Weights of a small GPT-style language model, trained from scratch on English Wikipedia.
Size: 15 layers, width 512, 4 heads of 128, MLP 1344 GeGLU, 55.7M parameters.
Training: a variant of Muon for these matrices, 4147 steps.
MLP neurons of a small language model. Each row is named by its layer, matrix (down: output weights) and neuron, and shows model dimensions 32-159. Each number is 500 + 25 x the weight over its row's rms, rounded and kept within 0 to 999. Numbers have three digits each. A neuron's up and down rows have the sign that makes its largest values positive.
Before each neuron's rows, "raises" lists the tokens whose logits its output raises most directly, leaving later layers aside.

raises: "hn", "verage", "ft", "part", "kin"
L9.down1198:519503521492512499483538507487513530514487507511527494533509471504468521489471491488493499514453485544462503487495448492511501442495467468530531485557465439475517512496496531493545507559501524495477520514476525529474498535499545515500486521523480509488514501454473456490547485500571500459467496530492527521520510499495501505458575473500461514475493482509483516537510533514494501491510

raises: ") | P", ") |  |", ") |", ") | ", "))"
L11.down1118:512478482523484455512504503491484473497521504523530504483508499505518546474486497502494479512494348475528554494492543506517514544483456459489513494477464518529516478496468459484504509462484482498522497516467554527503549504494466497528476495499481484504544502491484524526559525452542474529542493483505466543490508481487447522482531529534472511485474463513493515474467496497506543474501

raises: "izing the", "izing", "ized", "ised", "ise"
L11.down897:506514536492466463500491529512503487514488550479479463495505467468536515518536516516470521494422456533517514499503461475471508483513486512543489503479530501472490493508493544515496495525515479517467491493496503480409515467476580499490503481517489514505472507527506525477511501459556508451464491496489504521476474485510474463506527511519524501475489513563508453508477485498503516510486

raises: "ly", "ness", "ly.", "ime", "ising"
L9.down976:519500543498513500509516537500503524463501478536499487493483507514508491493467505510494530588493422492517502494513466504501528495481542511536497526514494472473487480456514525489480465469502506477512493493440501528459517515561493514494491486473494467473477461511489518492466522500531501520531491488524532453500500511490521494541499475528483524501516502513453563510492498509487518512491

raises: " also", " suffering", " spending", " serving", " being the"
L9.down788:525527494496490500487517488529486492529535513506477526518514545563525521524505498513470475517482492494498534502503493491509536501551525518536545526533462477457495549459501483487475435510494481505496473513494477475496477534533488450542520442524510518494469536472487509483528513460505474499503494538480501548567483518520502524530503487519518523506474497510554508493519482511502503506531

raises: "lo", "lam", "borough", "l", "der"
L11.down715:533520486493448489509517486528559499444496528513539494511488522521479494484457518523495556569491528495517481472514474509518497498489482506498496503496519524481510506559526530503487508516501537518504455494527533499485464509538454470467467486507507516528468485509511510495506548528475482473513502510495472548470500453485533492518532501528452483512458516500540495495472517523475556497505

raises: " this", " its", " his", " her", " her."
L9.down569:517488492504515525494512510480543480481518511497459482485523481488525482480492532485488526467482562494507509506513501471493471493530524484518472504513459479467511480510502507521507480517497534506521522476450530533528519506522475505524523504506477501461518534536479478529479473507500483500458446514559515501498542462525498491512537443486492467520467479496521489435509515520542476501504

raises: " music video", " release", " video", " album", " movie"
L9.down1137:501552458543529482469524507485492520479500505506510511457499499461487509546515493490519499510470473528489521489474554483496436491506518507503527518492504504480465452516492470505502496483517491530488543540507472532482492484441498478478468510509529528468487493536511518524479476521472505460550500548475494527492506452521501538494510502552477504507493574478488502445503512510512480476498

raises: "ity and", "ity", "ity,", "ity of", "ity."
L11.down1318:452500479528504495508479523516500492481487456470496463437457477524486483487507508480531526480504442534564481501551490511518497539504514495523478549503533476528475547511535533480485494495510526471479509533501452501500514467473492519450509456540509491492518504486538514529514532518501507515511488511508551491463507493471501477526493521537512487505478460505516511517468526449522505483493

raises: " degree", " Award", " highest", " award", " degre"
L9.down451:515479508514486506443458480518522514525511523549523503537494482516485509510520519461527476494497493434507517465486487489551538482490497484552491501509522545536511472494520475488531491505485485498474476524512506474486496533519446483511479542544503506548484449489503501497518520504520495532531453490511500494521553478513502512516507566482500513503463517513479525534502510483469486477511

raises: "ei", "- Country:", "e |", "e", "e,"
L11.down331:511507478477478462490493452509504473531507497516519477555468514512524491493530497478496541531503457496506502491513506471463474490450457508568480511485490494460462464484524490492499484486500533479504524486491482545507504501511483453422490487516502488496498504492450475505484496544481518500495510485446561494546500493518481498523450503500509535480452470527496507510494511451482515502456

raises: " Mohamed", " Ahmed", " Arab", " Abu", " Abd"
L9.down176:475493494424507530493456523514489548469511473507523489532539503536500511548513508498502512499558502490493509489512540505485487486475522549482472499544520508518493484493531500452552521527544542517481481516454531471485538496532479527499521509501536463516511518487493468483480532479504506507520534516526530502469516493533493484480466533493520502554498481474507514489528480484493487515480

raises: " screen", " music video", " DVD", " video", " Entertainment"
L11.down1139:543501503491525528519527483547525530493528507526517530466504460503522503523484490502526506498459589503498463534478547545503491503509524483510516516486521520476498534519517495488473541479457529502520513513537501516503474501462504517491471499545558554485522531525518444505478441508479481502470551505485479503556501493474535508504506532520523492487509494475424490496510515513484433471537

raises: " than the", " than", "ín", " believe", " key"
L3.down1195:493480487496483471503494503519505517498505529495547461519526474544502468512493507470474509510505464447469527547497455496455520579490508435509471518521524444487491487533502470482510455494500519513475519495484482504536483517536503451504520455477508520475517538473496505501488482502535480488539511500520481540489513493457468459480509461499488479529505529480452474506478491496531500524517

raises: "ed that", "ed a", "ed the", "ed her", "ed it"
L9.down1194:482486506492475517502475460477511495506529536497499501495536464494518485484477485501456464472524421481497461497512484518487550489458500494494524482506534487473544493500493501515526507526524505480491512517474524526537498483477474483512538531518486482518527508482465501435526509540518460517492516522490504484545533512533528517510482515508483479512547454507494486484502487519481454514517

raises: "gar", "ges", "gr", "gg", "gle"
L11.down590:502508518493482477482491525508479496493490501470551515549500483517489493479508490492520512529508537472513491475514459547549485543539506517480494478502476509508544485529539542529518522524515484524524530506467499512490474520512518466504514498506489524523471505508500470491528479500500500454498437449492505520545501467496497492524498482475477515510478457477530518519553503522496467532502

raises: " II", " III", " I", " of S", " of"
L11.down924:481486540481465503501513463509488511559529466512510493488500456489498510487513499474443487485487497502526451516484522514522502503461558504489495472510485523506477523532554486509485503505476462502461518512521497523480519531476533490533510473487539491514472491506497521528509516489496495530453521488459467449473477485466495507481519518526485541466536500487520521512536502507513533475515

raises: " in Japan", " Nag", "ō", " Japanese", " Japan"
L11.down905:434466466471495526487526507510517519492502456520525507490511517466498463489505502466450483500530546498466492515509506466495486431479486492487565494529503497444504477496517483475504509495532482450522524529488486506511503509488533524495501534541479495482537501520456477540480542528515536482463472494490543487476521458503480462491502453497486493506460449472516524500483514532517543500534

raises: "ive", "ions of", "ively", "ive.", "ion of"
L11.down732:493520518520484482488526488502520495497488493499481453532508477574513452551510513480543514510501536509514538528492495469480547495511534470440530509491503560489534517494474530531493488503501504494515507496479526526541497524465484509462566483480487464468448544478500518485523535499507513495512509539481475520476501526465498494442502514523480554526473516509539503507489521467523504529487

raises: " English", " Greek", " Latin", " spoken", "atin"
L9.down515:458509511480513474501508531534482509522483536509515475467526505460505484458489511541524505499500550503487497454481542550505479503507519482508501519479521457503485496504513489512493478486510435506477495466470495464487447537493522472517500483507507487511491479471511463523540505443517529508525500509532502463479504485481505456495523490519453441512501471519458481512500492508491506511464

raises: " III", " IV", " II", "ter ", " seven"
L11.down960:498494468499513441493493512537513480506510463508466472474489472482474469452490521475493509486463592521536507502486479482499490502490533550462548459507531495470476524482514499554520514478485497462461549481492478526495520514491484445528505514488511493570504451467546464481491460444517503480509540523485524511529485532521507471540460513486546489451521499522523509488517534481491514480462

raises: " decades", " years.", " hundred", " weeks", "ure."
L9.down16:525449497478465519487470505482460535501493496568472462528538471568508525516486451475485497510515477498523496501481540477494488509527501484476520497503504527492516485515499472524505493511484483496506525489483488518484533506466495509519490509464504498465480533481533518494510470491550515525514518513553465496527505493498509474492514479492483486467506536505519508471533501483501510509520

raises: " Robert", " Christopher", " John", " Edward", " Richard"
L11.down68:498498500521503474507512466507501540510516483507472455474478484452514530499474505492502510538474455526504530507551508509527510497501528522551472535501518478479491523504493524508484511490509465525499498466514509531479479526475471515477548484525488481501510501497549472473469498522497483495457537442479485483502512513548493468506467488489551484520522506473512534504447465477502480510495

raises: "o", "ine", "ines", "ius", "oon"
L6.down1340:484489460473488521451521490471523477552508492511508473526503539512428494460485519545508470539466474513487479505493450499492535510525504539462524488488517539508492497481521539509509488489510487470450514538521546497498542501484506482505533504493523502554443485460476461492450538492478483457526487516462483468457458493483487491446502487509510494526492455488475478530542494492519488469492

raises: " to be a", " to make", " to be", " for a", " to become"
L9.down540:495476531485497504505511458558502510500503501440537517488505477483442518509476489519482522513471521453536505490478480537482495444477523533474492494519491536474520495486510484499533501472497506514473484502481500462564507476464545491494505517518501528493476498535548521481515546478513502501478491509508462473462505504445540472508518469496521553508493525500516501502505494485417470554471

raises: " December", " November", " January", " July", " October"
L11.down525:526494486480482503527546503487507476483492443499498510495478480522503490490523488502508491504511492490501494488465484479470506497479487536509500519471529517511490498477520521484499486512519499525496510491479517520484481510493535499490517465479502524495562492527483486533461521515481489499488469475482510514471480494472446497505516540561504508516504487494455541507499525498469496487475

raises: "ty", "ted", "isher", "ts", "cher"
L11.down1243:526486491516466511491555485544504502480543502496529487511524497523538504495499500507475499466552485495509532470521451565482516498510456489514494522484506490482544504485513502497493488529510534524480479504473490495547493490458524497517494463471503544503534486531484512482484529491506515504527500481504493502491482526471470457515537463543443492505504482513494505542510487491514464489537

raises: "hip", "'", "port", "burg", "hire"
L3.down86:485457482496536484476462491495514546497515470465509526434494462519508534508500495549469461467467463512498507510496475483495518484487520503482505456494503465512519509500501513515453524486440508524463494509470474504527488524516527466493511491479497505495504504479534484530491480510478505522464476483474507493531514472488522522514522520550538481478496496489456545513503519496490489522495

raises: "man,", "ers to", "er to", "man", "ors"
L9.down389:492539530504490522528525487518525494480508472536564490475534515528500520521497506483488507500484404508468494536513504487515468521498501502521501512516539494495526483498550502463492481490528471507485522503516497495516512540503489493520500493489507519454514513465511501520475537487500518497476464481511483494497543494538495490536474508521434528436524479474464546483535500478483545481495

raises: "\n\n", "===", "====", "==E", "==Early life=="
L6.down1062:488496489514489517517507486491516467472511481522497469520519498512507494469508495426507521523478468515491495501518516541482483465515531498495498495485493537544454530509501526477512463524473519463501509467462501523457531536483536515479515504502465522536489514484472468497509515493498481503512509471471507424478441522538467497527487481502519472537515489515549520482495487484477506504530

raises: "ly.", "ly", "ens", "er", "iers"
L9.down777:506434500466468495445507510498461510454531494491491509545503512461458473470429499490523488459503491471493550508525485501524484508449516515494496530475565478485512511484502496498450488492512492482513520517516515517540544466522514558503541490523485460478488508499464549524506516548451544522483508514488505513494507522489468562518471486532529506514516485521469530531511514534487505471497

raises: " appearance", " nature", " face", " shape", " look"
L11.down823:481520504479481552464511479540520511479513476484486492458500516513487507525482482528468482483497514523550534550518486512498538525474504561469504505466480576491443502481471523468493515488480489445494513521513515523522507486498554519486480515502522501496461490499494522549526501543486476531524468514508508467527467490470490506529492515491490469512492490514506469528484519538517520490455

raises: "zy", "d.", "ć", "ks", "fully"
L11.down757:532490513510498458469458504500538492525473435513491479499440519511495497473485499479495491542535540522505514543500535509505493494530509568500438540492488445510484491483467479487495507484440516471550483494525477453519495489523476526483465491527516496495500508524510454460494512517484493503485510523508534498489568509484508485504506505472502501546498479463464506487462476509520535485486

raises: "es are", "ation was", " is", "es were", "\" was"
L11.down570:515499521578576500458475508497486541493480459482512482475569494511456520521523483462464501483497474502507523513461474525481498540533516511517495482519531500473457494505488503491515508508465522497478513522546501482519496524475494475549456502480527478504492530474518476490494510514508514470470446513490508511506466457497521514540486456519522519483502501503518499511477466485483486518501

raises: "s)", "s:", "s |  |", "ies.", "s that"
L9.down842:514487516462523471471531467526511473482507526453555510512516541533475464470495515512523505504491419537485484544518447502534509558516466510479500470517494487523483508492486518515469512511507500491525510463533490492513507505497504524535481517497508544480449496462487471483456505501486462488496488477508499478507501500558476443476530463500464506544516513492488473474509524477476544489488

raises: "ising", "ks", "ises", "ky", "ishing"
L9.down951:498481471534483509512527510524507535468509491499520478510478472473521519474499489518529529474488457535527514532498502488505507513523502509523458514507514482485452473488507542483499519497477494457466482549527405465504491527505497486525501489530542525465503495556466511443516494523511517480471484512506499487547532516537527475522538503506481455500515487493470417522517463495504496507440

raises: "\"", "\",", "\".", "\" (", "\" and"
L11.down479:490530473472494507530501549479482516461534498500499467525527517483500482471531458531516440521501412537535474527521478481558507486525505502498480468502460507516493468498553516537487527483522484459507482497488490560520505482501499473531532487507517510433503523444484517508526518492478479476522487475476534517497480499538518482512544483499515530515508539518508501517501493501470492544506

raises: ", and", "s, and", ", and other", "ing, and", ", and "
L11.down459:480536479495527507535512522472482495502469492516492511542528524489528501474502485544486448485498427492488534497517476487528494480516445512524480511495483496480490507528504499490475484509491504483553495481500464501480522526538545481510531519511513444513549476515542488485530461533534485480497545498524450506503458514463520492461513492502508474507474534533523479501501545484549494512491

raises: " is a", " was a", " is an", " was the first", " was an"
L11.down656:488491473525513522484576514505498500500478468448518519508520485493473505478496496456467480501473439505539469523481481510513505519507468523509524496488463515475488467531506501492492524489479475500519470526524522440545455525500503491535536484480497516482472497505487508471509512549542499480481456512507504490511512508538537518460497516488497459467465515541506475524520492504532492516512

raises: "'s first", "'s", "an's", "er's", "'s a"
L11.down136:502516532510511523518514476483485504497532498502527522512446516483502458508471495495530518521471532451518447515491524529525482521468483520503484468525501532500538495473523516498499493467469513481513533507509456525527520493511482462508511446532484499496507465514469509473474512543492497509523504529468503484482481522470462453473512509473486473514519482516480476512528490509485540458478

raises: " as S", " into", " as", " by a", " as a"
L9.down218:436459481501496531565508446474512491470516504533493551514477437492559475527502531550467516494525458493503514494535481523517520493474518532489452484457550476519513490524482460457503501506514480544471487493506530486480498530492531498503477482501508493475508547468486501526474525505517489536508514490496493498477494519501528486473474526567518535467508499482541501507477479503506495472534

raises: " town.", " lives", " society", " Earth", " Europe"
L9.down779:515487505516536539479518533504506532518487489531512499479521520499486494525498471511501476542485488547534496499513490515500506491510504502492533543477499502504511493533492507521542491493518516505537491532573533470495539501479521525528504536473495478501488511525463503507480493449491459531490459507519501487468538509483519490509499508492458476489502521537501492457505498512453466498518

raises: " of this", " of her", " of H", " of Ch", " of the American"
L9.down98:472517520530533529469474471487461486506553510517501442438505461505505520505474487468521518532490497528478463513473544437510511504520463547476560481511547509498517507492488497500481499496507496526490519500534462485486519482532488523454514466472493487465544492519493509525559509518526493444502510523489499498495486464482478511456522520468512480480507504499510526531499472508504555510504

raises: "-G", "-P", "-L", "-F", "-M"
L11.down1098:484453463482484504500462503522488501489486503508476533501470509536535482516536483533527494481542473459537533476503534522506515532502502524479460522522472496476490493498496451487484453461552513512497512527503488543525538475498518501476534499503527510500523490510538511530521481478492502474530517506490495487480501524532505514492532492434493502515484513521506509518508532479477528520522

raises: " of her", " of this", " of these", " of his", " of their"
L11.down711:495498468515522452540518480478521520537506536477523509527464511509551484537450501481501499500483457469478454515529526504462507469481500483509528514512521487519515497496498497494500539516466518514454476503482488470473515491552504543468519527465534490504545522512498474507488557491492549479490534456517512519531486458490509480495530520540505480462497529465504543476481504486521494515511

raises: "ons.", "ans.", "ids", "ings.", "ets."
L9.down161:525494502483513494487440466500491484477460497521522516466490507498472504478523488489510547504475560495517534508472483492494461544499478486495484464522529483541480499490521493523519521462524547491491518480464474512496508498521495503497512488504509507485440476513497505532459467478475503471527494528487491504509491492536541477532471454511464539515512490485490502494473561466469531506540

raises: " are", " were not", " were", " are the", " were "
L11.down616:516499505490516463504492471493478528482545490527484503507545516541494544489474505531486520507493375486528530509505509527514509508494506509490454539532525472487565524536477514483488532541493519507489510527535517511508492503524543486495516507455472510497533551469510464473476484541480525532465458529494465501524467488497460501478511540493482495478483506500488540499504505514512484538489